config.yaml
intermediate_size: 640
qk_norm: false
init_std_down: 0.0
beta1: 0.93
train_tokens: 2050000000
MLP neurons of a small language model. Each row is named by its layer, matrix (gate and up: input weights) and neuron, and shows model dimensions 64-159. Each number is 128 + 24 x the weight over its row's rms, rounded and kept within 0 to 255. Numbers have three digits each. A neuron's up and down rows have the sign that makes its largest values positive.
A block is one neuron, or neurons of one layer that tend to fire together. After each block is what it responds to, as a language model described it from the Wikipedia text at the highest values.

L5.gate52:145156135143116132092125115126145162117141124145165165092143111158121179128086139126118101133173114071177135124136103137126146138115158186162105099114110074130091132134133104105151188101118167118121126133107152134101114129119127124089123146126171098137140148114134188147134160110100100160
L5.up52:130121151120197102101110141104120125129144150153127149133180110121115143126174144117094177120098100154123116109117142120132104126102123152165100136124116117151126138142093077132161152166118161156138105111112155122130138084100140141124109126170063123121117144113126158147137159120103109152
L5.gate139:134131180160100142126096141136082121106104100134177123124165155112082114118135144122116103112116120132115140118154122134138163119103108123141114128133122097133112116097124141123148131127138189123141115105132128110138108118103070146135141106076131122163156135135112115142151100107149169146
L5.up139:114180111126105073142159159122111118174153142129092113137079112101143153122146147163115171138105112137138092110105090134123121104137169120108120125149085140121106135130127100121158182149153147125120122136138131120126124123124144117077111107118123134079129162142153096158113151146128135119
Tokens that close a unit before new content: closing == of Wikipedia section headings (Honours, Early life), line breaks before list items or table rows, and sentence-final periods.

L3.gate68:110110131139148145106132095119111159135148128111126135118130108110088131123151121104130135119128117101113100127107113147084147082133109144144113095132122132167150150093126113091110135137112138135122155089127125134139188141152123123159089138143139101124121113182144107119120134080122158117
L3.up68:110149107143155113109129151123136145092109105087098084120133144074114146129109117126164166142166153102096154135136127150147151153116167137121115111138090152142137125098117158159144163147136108114126130181125152116068144115143126155106143088156117135118120164113162069133145145113120136143
L3.gate88:110117101127126197166127129173138084126120146142108127126131114125110122105145147128063156142087121106165107113114125168127169108108146110118120110086166104115133101118120091089119129100139097120109087158109115129118093125156102105102132140121141113133157101142136127136104148146115170106
L3.up88:114177101155126113117126082138155131131054129200061145130102156118134155116148083128131123171131148123129091094099100133112138111101157131123119087122150102126123132112134132116103160148154120143070120128135142103197095129105109138092108119154169113112147153114150116164170162133094154133
L3.gate325:137159126151144101089112122132162115141078150135110133161157133087132127112129114113121112118095124090162109097130161150127083119095174148134119122148106134190153107150153074101096144174131136178166140125132117158133152068101134145103149123114144121131124106135111110097140141125077131166
L3.up325:116168133130133102106122132105118169140145132136146139098140152096128114140096104144174130119123095113133169155134129131114146116136123167146157120153105139122129117122092128145132159106127108126111100115137145097154123092119112120152131175124108152150181091100131127177150083096165155112
L3.gate500:163088117157118110121151124143115112135107158133102136118072133122113142163137120116116154119104145148130091122131169121157152123121131130094131129155113153170108093071124138139144175135159127153159118135141147111121124147145146125099161126097103144197157136178105132147119129113088120164
L3.up500:098108121115173181107158121082119155108117140126125125118128124126153126133126099129103089137186150105095156146130129128136144125149129114147096114150119149108094151116127105096122127111118151148141163107139118094106129110122120134105164144162126083085144148153159155148116128123094144116
Closing == of wiki section headings such as Cast, See also and Honours, plus sentence-final periods and line breaks ending list items or table rows.

L4.gate179:147176103167124152124135134098087084110087078104133134061138114114119172085120109105109135105120102122174151117130144171134099111089131173111089156119143107183145127139114121148162179117152110122093103143115134113119162124155133117112126146095123122095114136149130157163124105097100111141
L4.up179:174105108094101176105074099144151103142109110137170098106136114112188105113133123122115144148108106107165127103090120132115070133121155114106165126105146102138092124128160132109155137126096169122144128112116101132091123104120109179113137126133094099084067153109128106139151174093177100119
L4.gate327:095125138120128109128080113131125111084147117121147124113161140102103102114088118146112126146124082114124118115086153176155093097116141149112110135084145078134137116162110122150115159149144136129157115126136116090155115147138138128107137162099128094082109051153087111117149155101143105144
L4.up327:117146166088085125148118126168133134128140119164100128114134148078138198115107131174103134141128156091151122081130140131089084093113158128123148114078132083111130149115130108140115150114152103125143066137114128076150159121118131169091139140098101112128126101133117094145120141118143099114
L4.gate341:125154124139137137082113099125144141130122102158124110129124121087096154084106098127144169083108119169178116077118114141145148118094127147185140154112157143113128125122129134155097173108148119139136134094125154142152131123109129148090138151114105137107109126112127140128130171142105115133
L4.up341:137162120142129113132139144114143136098145144148134111132139128104077139146109124135115158108075134111124130114130181138096120100129142161083120144091137134120154115121104106112134117134079124112101131124136118168138125127117102124083149203093140086127124101158126111123126129106106092101
L4.gate344:099157149161111136162111108111102120130135119139120142075118099068098191102081113146097135122153164111129086086114115166143150096101101130123120149122108086107163139141104119121144173148173167146136100138106135089155164144151145086083149161100124128106164130135104076142163176071126120150
L4.up344:142113119134121106118117086119083119151130142142125090093160107094113138114078152167135141118118148103146141130105124145106114070127114104113142162134087093125106084110130100141126154158147120111138110122090135068153128138136120153077134126118130108098136105136102123149129135089147124179
L4.gate381:141155130161164105062135124115101112102097112148150173109150098107096168168090121178158106103113137136108159129131131157145126101129148198154133137137099113131134106118086140111117160116123133076166150124158140089132154152115140111124141084126134125162129129170136093139165159109144156180
L4.up381:133109129086117166119133094127091155154167137129143129115113110105106124121093139189131109094135148136106152115126151143071128119121105100113095122144122105125145121103142104123109148160153118114137117121138128126156147131102135084097110086146142134166180117117122135078096157109098140117
L4.gate397:081120115133125122145098117134116076151153097157119133107136125089101134107085131165101158118143144119104111106091139181120108118133117140108128150093096127156185119120124118133155160171120109128144119115122121098136140184133151137088120125088129110166133091129090107126201156120111093126
L4.up397:098126132178081081101124106124119138090124108160104116104112141072105161145116138154107141109126122087142095131120146172096117116112140123118134124084110116135150120149115111134109152158154153147145123130130156069139153185131156128060094136101136128125107119116086090101159143075135105126
L4.gate433:123142150162186124150115116118136117130161144172141116094127101118116142123114120136080089110113149123139171124104120130113126121112169125139162148121153106092102109134154080115145194161154136112140110104152153108146115140154082146077143165088109124104115118125143145128157118125125118151
L4.up433:140104153121131112125106093126138150108151133135159116131148134145089113106075112144100125098109135138107151130133150133137118113090129112102101151129110115125152147152121105134160177108147136130128124105124100116120155159121061160110115107143137110158111147173155159104118111155110160124
L4.gate611:154111108135149082098123131114116087133136175130099179092183117115117163135123151138129130099182144126149113119119127115141121110100135131129143104122114125131168103132139136140137136193110099135166141171132174117139126117126145112112150119145152132099169133137137137144136120136097139158
L4.up611:135102138108105123087102123168085142100147115138144137136150156104091182129112135133132109118090145160138136157107135118118114109115114128081070110130093147121126166132082136089113123129132126111138098127132125063113144131153106116073159169132121141133104116116139140163145168132137126120
Tokens that close a unit of Wikipedia text: closing == of section headings, sentence-final period-space, and line breaks ending list items or table rows.

L5.gate49:100109157107158139089120170154113102146120141122112117133153108123117127130166086162108099157130116127136133156085139123109129131098130139141113147143068086092118153136164119131082134133075133137131092134143122146147110164119174124126177141109148188112127153106119137088115117112149118172
L5.up49:140161108109102121117149139119086115121118128097185162165106108151162114172130124148139146176143122147156116106094116156128100111117097097151080130155155146174093159121121106110133123114117162120089117127148139140150110147120096109107160142129136169146101138124143116114109151117120102186
L5.gate522:134187128112123134099130118104136161143143108088138157089125167125101091138083089170137154166123137129123101152108160125157141114094109132137131134094133141103085134176118096122166112143109121115117110118101117108142123108148147126097150137115079116134161104145162134147097124175087145139
L5.up522:138154126130134133107099107125104127107154133114081128154126146135140087113139136124079129136110159154182120093109082125144111156132160123135159126130147141126111151171146165119153120122144147156160109119120119080123126156145128130125131113126108117144150131168143145142134157174092178162
Connectives and function words (the, of, and, commas, hyphens) right before a name or term follows, often species: "genus of caiman", "similar to the beautiful woodpecker".

L3.gate51:135158137090097138098123158153141187137109156103116127161106110152110136141114110123117085144100133128080116117101110137138095101112172137164158148125105118124134135136175150165120158125135109083166102122117118072189110118145143136158106148162126155128156135176116120131115129094138179102
L3.up51:121147122131070157089115167089143130131168105138112084127122125119174158078143152117123070141154160166110127171135117118117113136094104147074135092138119124151121120131089133151128133150122104095074107103181140162108108127075112159133140140120155119170112099124185150133125095090133091162
L3.gate91:106157155073085102162125099105155138116106091093106137143128112125161125143134090106159130140116124112156181153077081136154100151101169121113116141142131098138106113117102076160116135170137106124102146184085104116108126121142128135134108108138105132100113124144167142105138138133164150144
L3.up91:143138156142121130134102158103134084103144089123091114161150085152147125132151117129124096130123140103147153097122125153125158152113152128117125198174125137138119113120171176163164175142115083129120123142084131085110134108104157102123129148068118136103123108152144108143106130130125048123
L3.gate480:129118078091118140135085130072129105113120082145099139132187100143148129154144075123138129110153121102083129102090097138099152087108192168090129125107119112148151138113112139130098112162148163148118113152139126148109104161146117119146139088135105157110160122124154154109119124105109118174
L3.up480:163183140166119112095116130117129155110103138121102146124128112122132122080113106143111132132110098092106122159160140149108121163129132132132141134146073107102121104131102147103132135125099124159133135155146109101114114186099131122158118137111108129093162122139123132141148112120119113131
L3.gate592:146116138138147143174068109094126141126151102114134134097124099126164104124164076131133159122121149153162165177069094154135088156169154109121132126129122121155148129147130104109144117128132099126129114150155124072132134138084159108154097065181140149106117122121180119118150144113191122157
L3.up592:148105183122114135138109101066171148134131114127092136115120098108132114086191072152160137129148073111165147145076145132162112173143135142120104138124144122126098136151099107125160067107122095109123117142082116163097083171131135112142104127182097130103148134161147133113145124114148118143
Conjunctions, commas, hyphens and adverbs linking stacked modifiers before a noun, e.g. temporary or permanent homes, slow, free rhythm, semi-circular.

L4.gate119:116101140118121147163130166127165156114102166112069163144160155152139119162126103084141178116138168134120177113129176127114134136115056137170126129170147142103174174141145109104147120131175194150115129131130114104141128120126087111149171124148098127155088132124117112113120142105176105157
L4.up119:140143091135131050129169106136113123154085115133140121080135143139112146108150161096155093158126139099099134116136125146101106126112102157091095114147136147125133132139113143098085134122133104172094107137162111099108126169131114107120081069139090133146133109133152147146132105100125149178
L4.gate219:099135127136174124138131157085101147113153152120137144120147116132165145124120049116136160151178129097175152175146119161157126132086162083112129163123155117150111112106105110135151103155117109087100113162114124085116139142139149128110118116137170152081158159120148117100103134127139130161
L4.up219:133112150150134089163120146070113115145178086182091146159088111109129116086185079085097138115140112115137135139113106160141119150118100134122113109094100159161108098154161141118115134153115129128131082153126095146123107142134116116136204151064114180117151163148121134134095131123117065139
L4.gate298:130098138104178112155112139055129122118151169136151093112151131106124140100090108150156141177181146141115153137119106159080148085120123161092129101165173115169141156126135146164152139140139093114150141102143130138100115107160127089104128132179154082155099114120156110110134137125144114132
L4.up298:108105117082131112138131125081149162109113128128132093122146084079158080090137110146101112104109170132112117142080095136088183129106113166098109132130134117185073102133139103155138117090113084145121149164108101155144130144115153129134148151135155129132131090162161109162129089129099122145
L4.gate480:106117138117122130098153120127141103097109141096139126165144136110123128110123122152110134154143160129101104107165130121136094111141141153119116097124132136140130151092144135119098137108103140151124126139150116131073118134125101148126130110111161119158160130128121098137122089130119175102
L4.up480:120114107130161078157083153162134120087096078108126061152116173141159133091170122124120136116178154132128100131141145169125147104119141104147140132109141140151128109127147176138117108125082119134124143109112125138102121154144133105125097164123139133145103148120153129125138130110111088108
L4.gate488:153111126131101134160128119071101162170158087144113103130094117097135077086127114123110128140146111131103141127082083121145112126131146149094092110081119080103088129123175131129133130139149120120099149124116110138106109133090151117082187117099095137168137144167117154130089121119167134198
L4.up488:126146132109122138153111124092149167115155112151107149141181095108139099071173097125131143118159090085151091144149093162151154150110165173129149107105128051129114143137129120126182116134165108122101114119143135121136132112142170113096121115120117143119168166156120132165044118145131145171
L4.gate507:147105128123128126133146117112156112107133099101139143126128108091160171127080133165140130148131190094096169143148148099108121137134167135127111112149133123131115105145124165101093127079122112178138132083168148141113130156103161112151149133106147137134121141143082155161109158146128137135
L4.up507:105096140157158157119100131121163145137142139100123141115147114127098107103104142133099128117138116107096155168146132085096117139111136130148152151131143108130107140105096135149121111099104121120138131129135136126097099138142107139110185146126122133094151134132101146084159132151127127128
L4.gate567:119137179140137133140118150096081125141136157128108160159119085115123111106141134155099148198117131129174113134151114089115127160116124091129142131133121107141108161119171145140123142150083118109150131078116115161092171118120166111132165134124125087139128128155135145152105117121133119131
L4.up567:098182152136099076126162172107142133130183112117180126150093106130120107105102104092141112169127152150115112153139112115093131101116132084070120099166126148134159127134145112146103143128142134131093092122131106153107110133143150107106105099110089121084155159155148111102095130146098123089
L4.gate618:103138139113129116094091096151111140129158140157136078144138133084136125100160135107168139164172119157114136083052152168135131131131143087147181104157138129117157162137149104123147131125140107118108126146155076104124139158125128126142171166106151120116088138085113135121112111108107136132
L4.up618:124162162119148102106155133131157149182114163166157101156127124149118132111092189138186160101149126140148146151173151139113132103111141136153120148121162162100160081125124134124158145121142120104130128129140127125102130156107153123123179137175145136133133172110167074096128091183089172119
Conjunctions, commas or slashes linking two adjectives or modifiers before a shared noun, as in temporary or permanent, chemical/biological, federal, state.